{
  "num_hidden_layers": 17,
  "hidden_size": 192,
  "num_attention_heads": 3,
  "num_key_value_heads": 3,
  "head_dim": 64,
  "intermediate_size": 768,
  "vocab_size": 8192,
  "hidden_act": "tanh_gelu",
  "norm": "layernorm",
  "norm_place": "pre",
  "norm_eps": 1e-06,
  "positions": "learned",
  "qk_norm": false,
  "attn_scale": 0.125,
  "bias": "all",
  "tie_word_embeddings": true,
  "parallel_block": false,
  "init": "trunc",
  "init_std_qkv": 0.0255,
  "init_std_o": 0.0,
  "init_std_up": 0.0255,
  "init_std_down": 0.0,
  "init_mimetic": 0.5,
  "optimizer": "adamw",
  "learning_rate": 0.00113,
  "beta1": 0.95,
  "beta2": 0.95,
  "weight_decay": 0.27,
  "lr_head": 0.00487,
  "max_grad_norm": 1.0,
  "warmup_steps": 283,
  "schedule": "wsd",
  "decay_fraction": 0.788,
  "decay_shape": "linear",
  "final_lr_fraction": 0.0,
  "batch_tokens": 16384,
  "max_seq_len": 1024,
  "doc_mask": true,
  "train_tokens": 141500000,
  "max_steps": 8637,
  "dataset": "wikipedia_en"
}
MLP neurons of a small language model. Each row is named by its layer, matrix (up: input weights) and neuron, and shows model dimensions 64-191. Each number is 128 + 24 x the weight over its row's rms, rounded and kept within 0 to 255. Numbers have three digits each.
A block is one neuron, or neurons of one layer that tend to fire together. Before each block is what it responds to, as a language model described it from the Wikipedia text at the highest values.

Description: Prefix and number separators. Word-initial prefixes like ex-, de-, dis-, para- (expired, exile, devised), the particle de in Romance names, and decimal points or thousands commas inside table numbers.
L9.up2:120122138146111135139137101143142168151100129136164151131115171113129097187116109084108095093143096134132121110152116086148110104140131151144172088137147129107132159118103152187115120116143078136118064101157131098157163135128140113110146150111171132149125110141123110126115126138091153098167141142103114140122128134145143154172126111121110159159159173141154119137138130104062109126114
L9.up11:102113115118104148108145163166137124145096151109101163125134151098127117136135138130118112156149103114124142088124087145152100057109113198136137157115122104108115117181122166118120104115137131118137084123141127159136123126171157148118139132107158135143104119112143114099108124135130133122166143147142149139130109130128124144144159123121092141124184179143142158105138121146126156176116
L9.up62:105086133097114165148105140095108151125121152122139144132161129136157155146126139062191119095121142122176071078086119157149111123115157092136141148140158143125130194108118172092115116112124131123162107080091133083156140123119141132111129082145143160096158142141137106172149133162132140168101166152135123133153171126119086156107104146119135145111105138140132133133106123105122134125080
L9.up79:116113148116105138139128139111132171174125168116167163119187087112165122146137111090165103096120123109169082103084120141134102123097145106137164147148143128115143157159127164134120124082098121099159141103114170132149114130108160138132170109128149167142122118156115107153119115148111143151110140158130124136165180138127050123147121101099122171114117133121141121105133118129095116095124
L9.up185:118150146171125141160167113116116149185102158159127117120111122079154121164118157089161115128112136115125114145132119129137149153178094160111131129099127077107140123132125182174114120130144177138111110117100124162169124174100133095111129147119121124113151125152115103134101141108098128124162115146120126150150127137119091148153157176122127105105145172117188090129133094144088118151108
L9.up337:128130165126149135197178109135156161126123145166136167118118146082141120160112131091092091073137104158142087144113091088100111140165148132097128120116088103117131148111113138139136179089143102135155103125097154121160142132133151122100148127117149114088141143144142116105124168128100137131127141144105118155106136139134114140144142153122109167142125129098174073158129100140072163101114
L9.up492:133123139135084163118103093109166122153145120094112138132126101139157115136128118096152154171108116134151091123125130170104119151098106097127141143097137152136113116159110110107150093093107132100116109175100119133133112130124134084151137115109122203139062141148160035139123109128111088113104124158119119157130196128116104129116090113160105156111143128135116124084113130136125096091165
L9.up640:128127139134112143176123121077105208130109199121144179130126153140150143173120117097168078101133150093139083112100129152143110125110138109138170147152161117134175119112151153149089114089157109114156117097104127129116145114158133141122144139137163150134117132170120111143125122144119153124123166146141135149130161126135069127166121148120117134135108177134165096143114153128066124094109

Description: Inflectional suffix completions. Suffix tokens that finish a split word stem, such as -ing, -ed, -d, -s, -ness, and -ment, as in identify|ing, influence|d, relief|s.
L8.up590:149131122172136128139164139144151138148133158133161129127146091142145130146166100131175088129124123164110122102154127120110106135088118086115148187190078146163115145119147158136141114076098143094114128126085144131125104155174108104140115086131156130112119150120123135174101149115143135163077157126129124137104156131144141108084114132116098121109140094081134093117137137108171159092122

Description: Word-start fragments. Short one- or two-letter pieces that begin or split a longer word, often after a space or parenthesis, like e in (e.g., ed in Reed/(editor), s in surely.
L9.up34:130108141122106139110115146124096144146107107139138164126152088163091122122109114141114147126173121137136140089126128095130074079122084106135114145109119146112089154117072132099119110129124096144127123124164146099100141101139131180135175127125153140126085161137126146124115108182137147107142128140112133125165131139142159139080094074121107143182192140142108148089152130115144174125095
L9.up55:114097140108139117140145116143110112137102142130131154133136133147104134167119120112107130137174153058126141113122116121141086115129076163138158166113110151134120135117139152144129150116139109108140148130182126141099139097121136177138124139088135117131116079101131101122128135130111157103131151142128128127123155135135084125102121122154122164148183183092102102102149143126099156083116
L9.up404:141115137131137136142127144151122123118111122127154131110140116141102102178150110118112132167149139114123135128097100095120093076104102153169166157117119157117142119134126141101112135135125040132073109101162187149120140159139144149170156124092177130151153121180105124110101100145135170078167132136159097124122130137154115146138110129156108133147142165110134110139162132137144151134108
L9.up583:167121148137164118152156143119117110125091156138163164118124117128137100180099129099143124128132139112137141116140114144107097105085124121150144140116121089139117165104124134099156135113114082128095099098074163128133126125123143112094106094126172131123147122129131097227089136132087151134113132133120125109159148135151102151131147148121096127070128135114113143161147146121102145162100
L9.up688:136122147116111121098160135112119097144126153181142126130189140133116104116106163125080100169115139170155147137133105146108090140112114098156148143123132136112096147143138166106094112084102095139116159151139158136111112093129152153164157077121113124103122123134149142103127132137082142121101157135091127111135132134134150145148074102093103125164160110132065093148106109104192137137113
L9.up711:114087135147123130143127134139137166125120143134147147105137125146098142158097072132102119088190142118137112099092069107123103133139112149103185108121122128122155123149146122129123185099122070120150145131169123128072117149130140163140147121120129127111150092160099142117147132138089149092155141141151104144110107149109088160119089126106106101177118143098152116148137082104127132080122
L9.up729:106142140103083170128129113127121102104133156150080118125112118148136139169126127122107211120163132109166115119144116133114102099143077141145104150074107145119082088180071166083118099128152095141097155135164138127105117124161112158146132131065095114115093154140138096117153115143149140146078078140134108115121103137101140159107105124161124125152143107129124134119106128116139164144111
L9.up766:147113144117122170152159134108117106134126129138132114131124114120129152158137106060107132165129159103151127125106126156127083123105089095145139170105138139182119145126126139106118086102146079107128146144131134127148129121174101140135120101094110144145127146189156122156117121134125149147088123127117104129146140136127137127112075124149162087098133199079134073114121107158135112136133

Description: Wikipedia section-heading boundaries. Line breaks and == or === markers that open or close section headings, often right after tables, plus first heading words like Early life and.
L9.up150:141097143132092157129164108084134093143111147147101111115118083136129143139117081134153134160088167116158127134138105116111121092158077128102134157087119122169106126125089121118145163120120120122095121122112112124157151120151141132124148110135104164126168139152158102109140127148127144115137084166124104102085160143121131118098134118123124121135106138111108066096100098140171119156126
L9.up207:126092154111109162153148136124135136127107197143127124117101110159132184127119154101175146187129128110157112136116126115107086123117082128125124109078111123150135134106094142131107084131118109123149126130161136122140171129125137103134149116154115170134130132108135095120147131152088130097123138169153112099102145140139104125122100109113116152156151196123101116145086110075123134156121
L9.up233:122123141136154185144158141106103108129122216165123148119133104141106158129080146068142119174122154116156111130131100157125130109108090096164103148060080098182079140140110163141135126121119101124131111123135114155109156085112133119137113105164123174132152138111159102149179160134134139140141120141124138127108116127142116122128130121155135143082125157121115130119078093143142118157124
L9.up291:116121132095131120155143143123116112108153138102115125116130134127100121129133146102155176129123122161142115125108081124105133077156118159099105102064086102156141121166069122152136130139105147134187144113139105121164180115164135087148102116121122125089120134113137101129156194153147140113179101138152098138083138146108134118117139139139140087127135143139149080147096110140124179175117
L9.up338:201115145135126120152156122119127137137139139153120115126127158107101142128130121107154085119121121194109127133124075105108128148124109109105133123093112089114122197119145146150146168106110127101124126128160139183118159114111130116115124083133141120088145075132092135136124157128127130163109122134132128108107154137114129125145140157138091143086122129087079115112150144105137117168117
L9.up582:116134152065145135125119113100106094161092165169123109117128104138123138118153096120111081185121119129149112129159102102136108083107081159151105147097133124135128134131117171119113095141122148138105103094137116109138122146131171138099130142141119149170123157185143158106120107151127130071157116162139116121124141139101126127095145066138125133145120208139139145105108090138156158146116
L9.up595:156104140170133113067120157117134134114102142137181135113118135139146114117105111148142086157133087179137125163170112120112116118132101086158131126082125142142088210129111131162142173142112122127119132104123138155137122118108129112138130123102140172107182140142138118147140126137126116097154114134147126119138171141171152156106121140121114128103162140149092141133082107096149159169102
L9.up612:137133134174143124119147135122146172144086144125113138135128114123137096162150154130127069136107117148131120109112125115107116133160061184133117149096068120152088161165101182152138139137139102139130139115114111130107133137088137132074127100160182152092120138139149109112157163142135126095111123135160084121105115127165145137118123172124125139097124162132140130150126130101103119118112

Description: List item breaks. Line breaks ending an item in bulleted lists, tables or timelines, just before the next "- " item, e.g. after "Skyforce" or "Funding liquidity"; also some hyphens and prime marks.
L8.up115:117105113170118140112084163109147167144124130114134149152130133108146118145121131113144129129108125137152120112133149104112127131139133110124102141114146106111140149138129129165100112155121142142089055129131102100151118152129160102140120135135161148082111161137136099121130144144140092106141135137064157155148137122127142137098212184122110147126101117158175158130107140139116110142125

Description: Wikipedia section headings. The first token of a Wikipedia section heading right after ==/===, or the newline right after a heading closes, e.g. == Career ==, ==History== followed by a line break, also table-cell starts.
L8.up6:148107131154139140127144149102106137116134136180113129121126109103109133151114104130144127158146150179137134108161092115100112117144075153134155130089114095167100150156148153189125184152100112124149150107162120147117166115101120118122123111087143137146101124178160152151160134153145109112136107138132085142113132144116135141114124135157126098105130149115122097088089127102121124169099

Description: Word-initial split fragments. Short first word-pieces of lowercase words broken into several tokens, usually after a space or parenthesis, such as s(imultaneously), ve(getative), e(thanol).
L8.up638:124135160125142127129161137129155124122126158135121134131138132127114151127123140149103131150147115164113118107121122120086078152104119067173108136118124170136119148148116146117091149111131082126141196161131132125100131137179115136110138111077112124133088128144144132114093124129121132142120082110147083127102124126134166121151061067139119130125153119115085089133112132111164147156134

Description: Separators inside numbers. Decimal points and thousands commas inside numbers, e.g. 42.0% and 155,965 in census stats and election tables; also date commas, rare word-start pieces.
L13.up180:156124157077111136135136165082138135110085177160147164093135123124141149093141125139106122124135117189148147129149144174129097110107090103120139121116142137150130085115117180151095085119138150140151115081102153157107139139141144126141143140121149134095116119115124114141128129122150137073122175134107084093148137149120155129123129087113098137149145116119133104126085122133115194133114
L13.up247:121149168146130113105110118080137098117135154120151136110132128160090109156116149105123145121163145142148125119155108098146142123124135090129133153099133184182127098135117094150119152115179123120103161150110130124118133104124136113167127139137095121128164179165129092162114176152141112120136125150108116186126131148116097157133100064170123105099081135130121085154107107141129133085126
L13.up334:142123147145148142126115144108148152129113155117116140117119114164156154129152110082146150141102129102148117154136104139118091107101140088115153178133135126110123125117107147098176088094103121123084189124121210132132119129112077121121111109109156138103139133140153095169115130162125174131127126124120109165153127115142130133139073133141105109128150118125098106136094112107131141162100
L13.up453:137081147116138150129088132091137157144107132122133170133161081135146117144116146085196128116128117163125066126110086180141121124118131088119129133121146104093144137126139138104087140128141137144158157123087151121137160130113127136137143079106175192102118154095113110191111134135128139131119130152099144154128161133138095155130106156115103146087078161138143114093083127139117112123106
L13.up462:137131135126142130130139136078151169098119153162129157114125073140139108145141152136177134141160136125147123095158113163135131121135105091102079143114133132123139121154104168080120129103121150135122167144115186120150129143121104138137082126102126150094095155141170130181157136133161085114164095162138135145143155123158122184106068118128083136094099106131142116125097119109121163162099
L13.up503:138087137123156159117138121090168143124103167097095173136115107149131141139123151062169107130147147141131104120129146148158094125148138130094143141120149130125101123137114144120138133093139113091117138126086110130138108119134138135123136106103157209129123171139140095167146130153126120083167160131134125118130163143146102119134075129124109097073128171129142113128082139141134097120114
L13.up512:129103154116130106126143152106126152107140154143116127141103114123131159152131092136171113144127144175125086112150096116147118118141086141099102102088117120181134125172119151145118126122167132119129167130102140118134099086177146131108089103109131152117114137147167122154135142165113125140153134171104098143090124136108089109158101134182109114132175119131122098126099127130126118158109
L13.up659:154109197124126165130139131111146122141141129128141130138149138163108085134143136109132121146133090113125116109121139129115117101070110093145180186103091183179138169131132143114089114103119083107123177099143126147145123123122086129111103092110133148125131122128144173132140120125103155122111128126145093135166100136119101159149079126161091102127116178124117123138128117127116127148098

Description: Early word fragments. Second or word-initial short fragment of a longer word split into pieces, often after s, such as s-al-inity, s-al-vaged, al-ien, mo-ody, plus apostrophe-s.
L13.up36:111101131146120134136094135097137128136080126106121141126166156157147125115118127137148119150151131092129136145133125164107148120103111120144210176126144116145174163132120114183151161131142127106082122110147156125128188111131123137124141105100145137055136104103121149147096143133110133129149099124129117135125116144155111165166108132120108123107121105132105142131115097117136119165116
L13.up156:164122151116080169146112120075126134145125110122090138131147070148113110183123118111155140155139186130164151111119113147123131108145102095139157171113161098128115119150142181122158104117124120142091116108137121139130122079152132121118144132088129148125122132126122138158116102126130112127124130146108090119136096144170067127123128107187156148126129109113119087070144136140154147136110
L13.up173:135147166117125168151162118071121137161150163162131168139151104142144130158091153101119134105101138120138112143125113115125106117131103143140137146085071132104110087179112179105127114095150097131124141135164145142154123065087100148119133140093103123138103140137155109166131129152109134156112097131127110103146098149160125164106152113162109130148147179123123088105133148164082115151100
L13.up271:148141121129111154131137133108160119127095104148131099110136120111135098195118128119124100149151133091139134126133084133101112095158087121107172183134136139150155087140118146112201126126111077126091109158126161128127118123152151094168134096095141161121142145151147136125140148166122133083116130119161128154097099129158110121121125156168137127090182115118097115131131108137177182154125
L13.up285:149072150154096153114113129101146162132114170141150168118199093132132141145133166106124147119126101138130125112118132122119121095161112076139117163123121153118146123169082155135076152122138087142099115156118147095124156173160102147153164146087128161088083153133131141134121107153148169132100079141098108120171138138138105137157112152150107149099125107125160122096088113112109144144119
L13.up407:182120185076134165153073096069144129121108137119091152108123091113113141139136131109095162136122162145138131130108098138117113164115088091113123135149139120145127113175124154139074097104151142132101153096139157169115117150128130125126172127126131185108126124209135131151120117146116129103145135138116147108103141149136121115129132139171099142142115121113142079078077108154131177120127
L13.up454:117125118111102137129126141094145128104079122107144127114159148081190124138102158107178186127158145134136124089108116198116127079160155132108149140131163094128098134152112154119160127118123115133168079150112152139146113129160108129116129133100133175081148119121148103182149154117116084127096131126110136136160150156137114159107120158122141105100118118103121122097135095080114117128107
L13.up737:132103122150082148139112135148123148175107197177126152114145129126091125131111121138151102144110127106143145093124097119116126104119093147123132158132124103119133129124137149119137154116084105158068132101147104102132126086124111109106163104126103163111146104119143124127103115157075130161088110140139132138128145130138107185145176138122075118150141124127127123106116145095116140174081

Description: Infobox fields and prepositions. Line breaks and field names in dash-list infoboxes (Synonyms, Died), plus prepositions opening a phrase mid-sentence, such as after, under, until.
L13.up10:170128146147107107137114155138123170128127115126144159121132091134163118115119120138156124177116079141112110109142102168151110118168122146123100115107078129130134122140114110103089120101081150064149138142147134177144107112131158100139133114144119144124130099094138127121141189138163154146154111142117114147136179135166116099101112170115098121081095133148136117090154121141123131167122
L13.up114:128108168118106134145108138117162105171097112113116176138170107119110116118111096119146133155142085072152112150156104120119121116104102107126111136114142103128121157117109093164127121122168147134080113093127124135130136165116156121155117120097140174140176135112137131128136104100120195124154112185114155130158134130151139107098197087127125144135157125109142160122086111109151155156118
L13.up162:109121145128083129169125147163133118136138144119145126137142140115137114139113135144113141145073130144125139113162122166133125103165087161118091141081124071123165073149134119170104132132153115132090116139114139116125131092120137110157120118108111143150087138110093147162181169136126140114197146156090141166115132128130118132141131120123133102154116085120170111124112137138128158164110
L13.up332:136145109090107142113115171089102121152126102133109117116140128148095127114090137107158134174135138132146115088155138104143102059122116133102126149113145128137131124135110124131130125142123151122116126138138119132109161099136122190083124106147133138118137134129123096112133092139166149125146123158100178141127135130142084110144120130102135154112151148132083156066098119115168159160133
L13.up376:128073173130151117192116191123140122139085118139098127120119132100153119142089168110140120151128160099158101100122149158140110119109115094140099143114103127157157095115141155121123131138121142145127131137114164098143138145136080104162092109123137190130190160117164116121189154163093134125133141157149111102081105134156119156151153131127144126128146104129112131139146124135107178120116
L13.up556:128101111141117162158135140141140157093120127121094149133091117120124143126110112144155197141128112176125098100153137146169120117114120095101126182113137119182156110097100129122113148154151145116118147090106120110129148122138132115162100104130137130091165133125153105141164115120174154128123122146113157150107157138142115125139129121104106105124166119143150158101085137145156196169119
L13.up620:116090155136134112146160194136100103122117147173128096110128124100108129118104114130154134147130135167138107111160147140126126111134094137139100131101091147213107149127126108119130132163136093098127144131115159118152153158152145118192095105143180174098139104119160141123188192127146130148133116129122077103090145170133124136079101132143128113075176130112097121154140121109119178127113
L13.up711:153081146075118124137148127169091133108115138134079125146105128125119138126074099128128128144107128145131077125148141152160115142112106115131145136131138148145142088094165152110136139105100110126134142124121123080136173136145143128127120134121162187104152136110146124135200119153115143127162112146115121150089135141168102131141154129164122147119112094127147172088122154105144129112101

Description: Newline after headings. Line break right after a Wikipedia section or title heading closes, such as ===Teeth===, = Premjit Lall =, ==Payload==; rarely mid-sentence tokens like on, co.
L13.up270:202112101065117144198131113118139145146101114160145099131107162115133119157156104123120166131124104122121106111160107100127122144114155073143189144127126109145121109139139162094118094127116121131111134138097163143125136152130115125120134117140141114120158079157177138155129119115086140103089133111148109142120187129105171135132161111166081144127154127103154129113116136103143176147122
L13.up276:144081129145133137147146139120125121119159131124123161092106101079145183104135098142150107090149091149147104104162091123093146098090104140137133105105129136110098107150145153115143127146075145129111123131121130128113132123111150101178114110113124153139110142136155110125157161160122110133161133169141146130076129137142160129089109153165148117133121081124131136116097120105122159175120
L13.up445:135107147115087107153111110147096116133110127181134127136152135142146122153112133106144127096106121093146093104134092093102132116118099126165107142121084117159088157116117175147125148152134162125099082098148121143157183141087100121118123122080177186103154148123135122150129147127134120152103104135175125128132121133124146125134137175153124118102105164108138145102108119100102138174103
L13.up566:213112119118097124104127143121121119123097131162128148129135105147120142129108081117103142170082080165158132145164099162127118097153102092159134151086107134167107089122102156152148118107133101124085124147133143195144139080158139092163102137120108151114136099117153101122104137096122111160129083129126103138141109156111135118142122144162122131090097127110110110102117148112111109179103
L13.up586:188107126128112108171151132129146120095107168114124173117120109089160153128106105125142110124110086123121102132120093161111121118141098133160137113111099113142165094126113156142158123119109135119104119129130175148108164120157113073175090090115147161077139139135107101168118127142119192120135143133127163166066135133142108135120150150136140123137133120130142108133119132145148179173098
L13.up714:170134127154152144155124166092090147125149173097128175138113126152156115157111097104124131139152113143135101140137129102122061126118115085140105156151116102129130097158119129129071132130157108131101134133095110168131146119145126122128170135106131109084165132132142105169117129134107131120098122143098130133100122143123152120129158116160095085149078147155153113096124160164081161153110
L13.up736:163159146096114112154126083107160078144105147125100118101143134120140145178114093129130124127088120121188084128144107137118125087124111172129124162080109083174130123133115126175106142117115167143098129064139122128130149113133166079137139118118133142085124111151141134137153120177123125159115099163141113114091142146146147125094151184136160104122118105102102111106098123114134117137115
L13.up759:121141123173104107131097175120131097123083148154149157118142169127170084152126098143114094107136087142136122148122139136155139122154101109144114131110122119132081145102101131180081164140146120134143100081085128158178139130082122100144127135105136123074146130139148144107124154105092128113111092130157119131141114136115109174124162138119134112108134172148181146111123116139089171176111

Description: Word-internal continuation pieces. Fires on inner or ending pieces of words split into several tokens, e.g. consum-es, compuls-or-y, def-in-ing, explain-s, ign-or-ing, coll-id-ing.
L13.up2:182099169112114124137161141150169134112125132160106115143129126130159137119151137169116127161126106144133112109154113124126097113121094152145123187131065121119141104127113143133126103140092118145125113140119097171113124156152129122122152121121146141120203122116162119097129158153127141095127174133168087116098096125134087104105144113131117148147159121132149107130138106093149173207119
L13.up232:124112134142147155185093123125155117114140133128099119102104113105146156125132149105131109157130108120138112102146112130126095085126106164107139149135120116138154096102102134137092076098138109107134167087121144140118163105197116126142141101129094151168117098120174101120145156162135158150145161143127103134120139142125147110159138083188166125142151176114133126112156115151127173146119
L13.up420:163142112143163121117109170142111110137158136102133108100139100117117132136088166119122181144109144138150097158123133109133089115105127168137124120137111146168143152134132148138089154085101098116148163122151130123111159137138149146130108135077133145125162114099115130153126136110122126133120134125126172197135153153184049155165133181152143137074151108136142079119137094123115151100099
L13.up471:184094132146133124147105151124134145118129125149109130132156125084113132145099154135130160142131133090119119086130074149117119093144117097161124158119097098146145094146088139107138121116129101133106141153117171148139159113154167152130102117130166120118145154105187092110127176128130158129127120134103158155117137132114137161132152154173107087091151144129100135117126117125124204161123
L13.up525:145093154142148140143129153129198144099143183126109174101111101131111170115142098179140124161139061121156120128185143135057103101134103146118148136109129116149120098148129094100122122121095110138124144110102122157130141123144136147155108082121135133118147136119168135117122131161130137121127110146143102173105132151098123142098158120190091080145132128110119137124084110143153186175107
L13.up598:121123112154160117155140111139149124099156139113130131129100099122129139150140134087117142152128102127136086118144128179106078126146127174095164118098086107131099139140096148142128112124138110128126156124170169138161137127111144117145124105113102140111113136108149050175135129127152128137147106137102130116115158139162104146112144186179126121164186138139124122121109142123116139114113
L13.up607:128113145147158132171126150144144120111103108131113147126120105093171139141095100169151141152177092095136065103169109132118104111131118154110164128120095160135166149148097110124155111126109102124135147109112142157147160133134128094145083103065125153148123114137138112117125165129126136153142134133110166174116116126115080154142159156185148125133158124142138125106133117121116154159120
L13.up738:159115148116146110131167126137168147152122118110135104118162114115123113102096119150171081194113134139136125093158124133126106124123090083158149186156074110162135148153129134149163106137059107089106105080072141157158126147147141102161134098137159144128144121083133122143100168132141155106115155131138105139104143150144109120168165131140139127121125137083107111120108126123125137135118

Description: Line break after sentences. Newline tokens ending a sentence, paragraph or list item, usually after a period and before a section heading, list dash or new paragraph.
L9.up83:139121151080050116105137089097147121120123131132112134126131116142123094142131145141151077148110090183148131114115118134084099110152104077105113135122157125191118113151060133136117096128137122098107152144128090145176112102116144097138105105115096171079129133127153098110111109150076146111101118144155082139147096142155108122108127100147115074134093170134123114116110100130149125133150
L9.up151:141119126095089133126109122167128180142111134106154149125140119138112111187118069137169173130123130110142128126130101134149127113144111173088151169140155097135120101195096131128101113116110126116123115116126111146160113165157133083125118146122140148128104134090131088115129142148106126061152120149142147128176156147117073143091179143144110134153127140129156136112111081117075123118129
L9.up152:140101123157099141106113102163121133114080146105133129129140133108119084184131109120158157140119135166166115107157109139115137100164150127109112149094116068137133126153077136156108130138117126139149101123098114146165124129162146091145111142122125156109108134115128095142127183121127107098101101150143100198188165134129133147104160151172138102125146107138153086117121056129078152174128
L9.up302:186133149095087122129097115114145110130090136122098128117129112155153111123129125139123155140147089124154125117137116182122077079147074113116150129101111145115097097173065115108129107123132108122113130138150140144147136104124139103118146113093114133140148121129186103137138096149119149125091134155135114122142181136133080138104137125153116144117158135144115100095131124105138170151118
L9.up310:121100121169115153120134135119099125130133123124174131119132137152100126175138131131155144140138145154125122130062091098118159116159112173099124113079102129172160183138088130182134162146129124114165120119160127142114144158140122102159097115136114127130121139131119107160127186146124119070136104132112125129122114134141143138125142178119132061122113170121130126141125075099090142160127
L9.up602:139112118164128137102113185122098148137122109122137160116128101124165168114105077138163140155159097139133106140147143138179135094136074098134136132101132144105111108170075102136156101120133148138131161135136135139120105126122145136150132134104119151128122136120160108132187120140131090112152102145109120151112133156131126165052099123185116118114159148157139136091115113134166168155115
L9.up698:137094113123087156104138123096125133130116146141089117132121159122121134119111135093145159173143094147141117136147133126132136123153113172109135153083156094115093119127119143113105099132077144132157094101126101137163173100131138076150125105113141137111165130158139128140154153132115126083128120128148152150158147139095115145112169178172123117108130159143156104124148117112134092148111
L9.up764:112125149107103171154124131097110127131141101119106122124145090129125091136083133110146140146168168115150123132115140156111089103173104175122123098098145095136156122220056108131095126147130114130151140132133104092146134152158121105146125124136126135160142154181126106105196114150127126116167100160107126125124160142113086133084108119156142136141089158123145106106104059132184154116129

Description: Sentence-opening "During" completion. Fires on the "ing" of sentence-initial "During" (During the winter, During an attack), more weakly on word-final pieces and linking prepositions (led to, granted by).
L9.up42:111117127151123164159159146134163119130120179166141150118098108148103126146112154103142144145148115149128105112128124121125100109108102148133114170129084135188148148121106106104091111106117112129146146133088091147140153167173113072193111081140134129136138140078140105153128168120146139121145126130107149141086148146115145109105113165131081111148148147094119088137116124117130190177131
L9.up80:116111124175134140155159125099139144127099141101119128132139125151100124160138131056110156143126138156125087129111117167089079124114108160133155175154103095159131148122104120110108112141152127129163165128114122132144121091123125155172102084140164129126112119110155090158131156127132130127089133128127132165105199132190142134129112145121158089155107154145123141129083084146120154121128
L9.up98:141105159133145127096115128148144140156093140176137174112130082145141171132120111147113116181144068114140127104123132104106114122084106144146111152082064139109130173118140114129111160086091121108109139134111158146130151131116133073169137110090121132113120114118146116114098136123113157142138115147108134132127105145097104138102145149136108129128112089118081118143122143126122148172112
L9.up177:145087130188133124146126132128148117141130088100128179115107114156130106146127100086139129132132083146134115101094119097143140099111073139115116117165070148143151152140116091101070121146114128124161175140114119144116129171140124075143123100145181156118118125093126106145181118135113131074142128136071154177091147149126143118123126175110102112132170141111144139124103158120106162140132
L9.up183:123083151132135126147135138108125108175103137137108146110144118100144091123103129100097113139164091115113068140121093105119122103163106122140098115100091117114131145148092131132075142128128137136141147160082135094136138135135154116118120077168133154118168100138189090081153141132088125122123123140064132144101168140129100168110134160143108132138172127135122129130109077106121151151142
L9.up221:138100140148129120110165179141132147131129151147161126123128091119131128101114146143122116146128087160120106138126133138133097110139123142133135126103105152138125133124100130139116141117104132121156158139137140114118123145141128080170122135110125138108115131096143130180170179128133104147135132133064137105115150153149142157059112096117107088146170113139091135101098087114123176177123
L9.up390:133108139167162146146189156113176114108130191129113130124117093137123157146157103115108112127144123145142130118105135119100104140064114118111114179146068145140053141105090147079117116109114067095127171118134124148148105144132107118188124086136120145155112120153139148200087140141152135153128117134122096117160131132169158123096146104152150111137137146079098126132142151121111142162113
L9.up715:119110121143112115163137108142129130106137146124152137148109126068109108147142153099118182125127110134123076113146124115124115138125143089141125113117075134176153145137088151158109151122128121118166125154134130087138151112195122101174116111124171137112152176110094099171141185134121149166105114128127157179096161133147097100102143139134103111130116132124164123157120146129131142118132

Description: Punctuation after numbers. Commas and periods right after a digit, as decimal points, thousands separators, or clause ends after years or dates, such as "27.4", "20,000", "In 1942,".
L8.up683:135131138124092143174123103092183193153125161094124165131151132124148134192135136090172136136120121151134097118082106167138099139106112116112157140153135113131175132152110168132129121074116135089162113110133142173174129103138180141155145099110155143122138131126143088150109114150119137114101147145125136170130169131116085121171117123127087155112126160127139092116122097121085104105119